config.yaml
n_layer: 13
d_model: 896
n_head: 14
n_kv_head: 14
head_dim: 64
d_mlp: 5376
vocab_size: 50257
activation: "gelu"
norm: "layernorm"
norm_place: "pre"
norm_eps: 1e-05
positions: "alibi"
qk_norm: false
attn_scale: 0.125
bias: "all"
tie_embeddings: true
parallel_block: false
init: "normal"
init_std_qkv: 0.0184
init_std_o: 0.0184
init_std_up: 0.0184
init_std_down: 0.0
optimizer: "adamw"
lr: 0.000396
lr_mult_o: 1.5
beta1: 0.9
beta2: 0.95
lr_head: 0.00443
grad_clip: 0.5
warmup_steps: 249
schedule: "wsd"
decay_fraction: 0.788
decay_shape: "linear"
final_lr_fraction: 0.0
batch_tokens: [65536, 131072, 262144]
seq_len: 1024
doc_mask: true
train_tokens: 761900000
steps: 5666
dataset: "wikipedia_en"
MLP neurons of a small language model. Each row is named by its layer, matrix (up: input weights; down: output weights) and neuron, and shows model dimensions 474-569. Each number is 500 + 25 x the weight over its row's rms, rounded and kept within 0 to 999. Numbers have three digits each.
A block is one neuron, or neurons of one layer that tend to fire together. After each block is what it responds to, as a language model described it from the Wikipedia text at the highest values.

L3.up464:516470516494519494496491471440522526516462520494508511531523482530530495500463562532460499490486481536487498533505531510531489483486497491486490512536494494497515462523525479480488474522470532508520544461489500486457443465501494538507517474528498487463490480514558501458540506536490444514
L3.down464:533492481518493478504503519523530500524530490467489505481461495500510526488494506522489520478546556516506517493494559497471487543486478511443464529494554488518518511500515512522496468515516483498563491515508456485529539513507501510542535514496543485502521485487538511467532526510481513494
L3.up789:487479492496457496532503523488556526497500467471471479536517519454482489512476456533514497504461491556534499510468502529465519499492524558528479503488467536511540474435502521478477517488466539512494513499506495553487502526550506505520504513472454464502491519542470507499458523517467529512
L3.down789:505529539502510475450494508521477514477456511499531480501496485509478494567500476475538500491475512531491537517496469513516520492520516521451470482481479475496487502522510534523523507495488460491524501543507498504471481526474493513493476512519541511519551497520492482504508494536513464476
L3.up1074:512445511505532498526501541511494495528504472541447523496487544495470463452460507508505551502448564499505491486489452440522509471480488490500518533483526476497529542524524486480472509518506480488538459539497452515493526508455493489452525557493532522536481508508537486480515540506529521511
L3.down1074:523473466477514508472453522471518505482475518498568505526486522511477533509518490476513512471469525509447499534476519519517538531501494497530514475467500550492490525550489540508465514499506469502535466534479497510495481466532495507476495491503496535506517466487530508477505491557474493468
L3.up2974:522524484477517490524471494484482486556525533486509490482488502529445504537492469513517495503489484525479467538534508473459493519548501476512493520534496548502531491545502471437509479512504469501513493529495498512489478470482494451468522499473485549489509522478512479494511513496454512495
L3.down2974:523507446528496482484470516462506475513468470450519481507526479442473517551431454465488478487518565507511482480554483466451489466545503512514467452527539478468486503484496510491492504479493528513519495473550555530522466480481499488488481490465530500461505531514475543488526529502484526456
Word-initial letter fragments

L8.up4005:446536447489492509534491480522509493469513506500488502527492547511443519539435514485514544545513533485503490467484518480497518519489494452488523538506516508520506480450537515486489472467487504492484495486523502502452521500496466487460491494506464463502504475514502501483495493503520495477
L8.down4005:488522478528490500493502525482525489505514469510504523516494494498459507496522499512540554502521480548489546504500520496511498527493494490489451532511456501519523471540511486488497503503481490472493520511491486523534519471508549464501536519495508460518488487510499474527499517523494490494
L8.up4392:481485477527511524535549484507514507494510506487484551505502516524481547507488486503456473485489523480492509479488502521508508497523520483499502492519452501484517512483484505452507524490509496472493465476512453491508530523491499496516482492511471495487498487504512504518519498523487499498
L8.down4392:472493493501462515494485498495487472489494488505512490497502536472500536491512484504520515569467479506546476492566568512480533504506486472484482452488470496481557505516491484485539443509473539485507507490501512482490502491493469486528487502507480473522527464512486520510490502522529498491
L8.up4455:416513470469499495514507499496516486472549517478519519500477552479503460535480489483499508463475523502519501513525510510507477502503500514477507556481493513502535501501516509496575484442449542480469525497554516511521507519514523472436488533494444528516515465510488523510483475494467483479
L8.down4455:508483520541552514500523562485510502495521488473459542532496465457507468466482504466544495506487530495505587500527486515491477470517498488498496540511540519521493488532467490492457537552451496469528491493476481497510526487509484482510535436483509515461497539478518505489541518514514500488
L8.up4705:469475451476474519513457473470501535507495558520503515509487524492466522549468505476546510487496515487520435506511553526528510525475524537517495515503517477434487503484532525486534486466521527510499505493508480462475558515479435478495495493533533510491489517536481495517474504504476513488
L8.down4705:516476477499519502513533493505510504463491496435502504492553554513507527525524493527491475538503509494467486454586509557535513498539491521449504540484505456488555508480484487507474478475530476530501465485512480472501528465512528457510481531480479502529504494467515483475501475524521468470
Departure and career-change verbs

L8.up1329:519506444474528522512474469474546498505539523493528486487475479514464474469479515537495490505459477488533505489534543509523516527482493480517527479486533560511523496479492549483526511517501477531486525468535527426522539490501480492541498472492509488519526530510542447475516455488455483455
L8.down1329:496496510498505500488512494499488495505484492498515485495491484486493484508511505513496500501504511482474493508482496518503501500496530505477501499508493489512499522491501495505498508512490474518531491537522512516511467533484509494482495517481496497504497497499515510503499490495518498513
L8.up2813:477502508490502502488476523490530496466487514513448487473504458510503470475496520500509512511512493488482471474537506516513523475510467513518524476567495507447511500544484490479505532538553456470515490503546526484466527492500498460552478483501520484468499524525519445540477516530489460495
L8.down2813:509493534469501481461488475486495477491478508507535493488464529493526450513498480514463511480501500477499489475514512533455474500501515509507503539523457539527487467499480516470476466493501519521527542484497498509491510517474496512464467492459518502529524504507525502483506481487526516464
L8.up3558:480519434471516517502486534485531500504552561540491509463487514516484490496472509462484519503490500517527481482520520500471500498516499504537518484484474507463546512483510558520478557495509468491497481510550514511473525506496503477504465511549533474543508562475504478467496515513474551487
L8.down3558:478476493497477483522502486510498509479506508473501523473513533489490448496485505452463535504513510466498509502523524538455531541475522546459525558516501515526506484539481523499513435513490476488462487518504546474510528497510529459489501517503491494494528468504479502475491489503498463502
L8.up4364:484481511479523561480485506485519499523587535484477517545497526496497480539497540486480512456536463493510455493527548491492481498461508490457526470489468568507472498489454525557498570527524517522534552523528487541472466535478562493516511555510549488464547470517489462518446468499519497488
L8.down4364:517498465489464467472497476531494501498506518487502457495484483503480508480542510499480510526512501490463483472507504529488477501474473474449484486517495537526534499525487499510496463555459501499509486483494551490486568516501507499469496485478511485501490499526526509484508501492481466535
Table row-start pipes

L8.up552:504493469491466502486481527494489515500483527477497528511450491455492503472492517503487490440514485468452490523508552474519466527520491521520481525528483467485492468510515537472499492479497489511485503492536501475538508483512504515526531517504541491502526526468513500496512523477523561512
L8.down552:498498463474492519493485544500478496450506509494492494488492491522500491463458476486506519514477494490519507487473480472501504510503522455473514464465482521444497487502477491529496600431485468500560527473487493510492541453509456515483507460507505512511512489521514481457476485460488488490
L8.up1632:494513542479511534487471486510478510508523490525484516505515525493528512502467501483515498507487487492503489511474510437496540497500472557513503481499494526479448514518500511453494546486525498498473500512478527475490536509520534538530487525483517521547510501514508472476527498503511506454
L8.down1632:469474503487512493515475485548490519525503527485471540467509525482486491458470508498479518485478516523464552505458484504504525483502522509502461494466481524514472522520484509495509503482484466504498512486497530458520468534541538512469503526543524461512524561477508500506479476495552513530
L8.up2033:479500502475489509480513510537538508536540530528465492496501510485506513495509549516489518479497474508510518488542504461508520517516525495476582469471509534488514505542511538546515519528475472463459525512484537538469501510488497539512522484514479515482500472531488518504489486455488511486
L8.down2033:464505474527502531515488530488501475505540507510490504486505501522507525489510520538520490495477529515547495488500484468520508487515488507502513494526482514486484488517513512515475498491437457508496457516511515505528481483473489506515489482522476457498568530514524494476484533496519514442
L8.up2593:535518515462490514539472524532520493499508546480458501508453535486498507502502520529512464482523497472423512468506527470519511521523481529518495475557521450457511505489514521495535459516493497482502487466503543512537487494519450508524485524496499522513564504523524484473528475497506527499
L8.down2593:539491528491506473485478507504529419505538552494500483477547552518479492514461484523498513454522503488485477450494496461508479516511501496470499504495532479482470458510488483480484465499577476529510518482477514476502527512486521468508493464515494492516509504464486473504488482504461483555
Word-initial letter fragments

L3.up1666:487478528502517529490506509521485556530509525467509515507531507462456523564475468475502491481486463475465520509503528518497552512493487514502459500495483477473516489507489468469498478483505526469474548480514540457505519551438510495495486516514485513478508502504516481434483480496489443541
L3.down1666:481544506496485511499518466478523492486481497471493519472518549500506482513464503467513485526498493475499505508536545547560480530490527478509500531470525497516510496491502530508474508451514506519474488471461532512535502486495493547518561517561507503516472499474488493519489512523474522561
L3.up1719:492508500484467445489509467516496556528518489485472508530486477539511506511503530482470495490502503509501478483485528470508541500498529471496464487482459526511487489457509539534526505516472578510484468519530541542483507474488499474517527510451488506474538492477480495513496472520471515514
L3.down1719:481496541496494485488535464534539510527547489496490514501520527446542471492533539512496498488501467501485534490474508510546455531500471461500505529492486496497536497552493516500510514486523462471465532473472523503510499485470532501500491533511491461455488504476575478479512510510503497518
L3.up3822:464510518500487562524497536527521494479480497502451496536470503490447476513491491492520473510487511489509503480483485482538510534512512463524490463522500567535522478502516513506490507470532476485478478476500502514511552455449452525514493500496516520514479523512481534455496457468461517554
L3.down3822:512513480499489504493492519499556521479487475498489513545516513533523508491521563498487448471515480500483519500554489486535487469493493468501498511550529467480486501505494488509492527480490515487476488474546498535501466509485527539512545531517517478478471485472494482509525477537528494509
L3.up4211:482551473466503495523476501532520455493539509487550528516491462458474509491480528509540513492484488511502503450530482518476528464464519458518499436456477471496428469538509504515476482514498509456475494458488459488493505502489460515471471478514529504512495530487497457463476477542472460497
L3.down4211:520515516524455493493473489478479485482513496496474527445471499482543481495499482509504536535499450473512534488522524481502479454520508463521493494523513481495486456477469515437508491510513514476520477466489522515485516497503501503501466513497536533498500528536447516521522507420467500520
Transaction and outcome verbs

L3.up183:507495507486489475490493463468463470542463528549475522483516530538501498488484510495522531480494507509517496518486507497524461538526480461533514493492524540448499529568538520527492473484507489506436497508496501485433481511524561526499502524523481490512485514455531475476481496481453515501
L3.down183:499499522476518540519450520514474562477462498500479507491496459544500534494474487526440523478497477510498518488511495479505541547479518494465511503510447497495483535524513522521476446546541495496493474519480461503511548510503503496488496497528467513539478477450501502476475510475520509492
L3.up1513:447511479475491505513522512547480466489544483453519477537492501499521498502566485513491481495502500514465490518502542471479511464443511460483477537476455456516478482438552518487479513528555489521487518470511512536463493512487442496477511498507492500549494464500507518512506506520552545495
L3.down1513:512493503488516526430537486503542505506465512511506458474484463533481474504502545464531488466468486481503545522555492469547512540504549464506481496497519441547482494553498502519502493505461483526528512539511458507493495499505469481498552538520486485522528476461493512492533487515559506497
L3.up3080:564456538518484457456522486516501516540502533493501509516486481480533506452469494499535510484485532461494494509507489481484516525538500445488509522534508484477504509487542485479477540499518535486505506488484493510516531486504481481510486505498533556511484476481514506486498512501521534499
L3.down3080:473499545531494525508531482482535514481436505532528494478522525543500491487486517473497480494484475488504481503526485502495519504441481460532481484488500514525504508505494490501470497502491517514456490476465516507519502497531509503537542505475501489513495514495487528520513461558502515511
L3.up5014:500476516515468519494493498495472520525493512473464472457494513516492519526485452505531510526452512505488497484478495496507481507489522490487518506495499521499528460517461491497486446470534530472494501511500472540474487517540512482514501468532517437496524497483497423449484460481521530513
L3.down5014:476530516513493495479449504460498531481498501524506497503514489513511519483488442493498492510497488508540463485524516470483498503508552495520461502488510500512522502449524569462498532469493516520510448525483430484503504530476490497459517528518492532522533514494514456457516487531515466444
Table column separators

L10.up2685:472528500448491542480492535510466525440479558515561536467499502509490483499530487482492494488507480510496510504535521525523505508488494491503480507489456506549493480426441466528498481514523472519505525535497501510483486516512528471513507557467531500522486497493507484483507511431531522481
L10.down2685:483482457501518521472475491542490493498493500518479488510490491511501484514511517486498524529483476492511481473465493470531484526468507469518507478488475479531507454505494459479505514523550489519488514480507512519487466534500525518496532510518535537496519503544472517482485517491460481472
Table row-start fields

L10.up1442:485487514483502516488513540470479545537489474472484505482496470487478454498468490476506495517515504516523471503536555481492537487503506497511520517509482508453532488505495468493496422515467484486488504490511528494556547491501487478537455492508515536563503472496530494501501490466465497531
L10.down1442:529527547488429481454520465505486461529537517527466498506525501461493489460428488451470510467463525516463503497505534484510530472541469494503497473537548495507471490499479467502500469497495496543505531476537573539528536482530452467503485487476550516534481489530467444525491511556510498559
Start of proper names

L10.up5257:520463484490514502508488481493547531476481506515487514526461523518472515523477486470468448540500529477520455490522581508546516562483502498511509494495494492505473526468474473491523501480506467471506454475482510480493592476516484507493511505521564504541555520537542530481508489500496512517
L10.down5257:461484453515519484497524459467521543482521496555469493494488544533510553497493522515471480513529498531501501460489550504503502512441518516470507459489522508502515520508447512511490496476497455481523503486498536506493552518525484514532505486505519507484509506458500507461507532565499490449
Transitive verb forms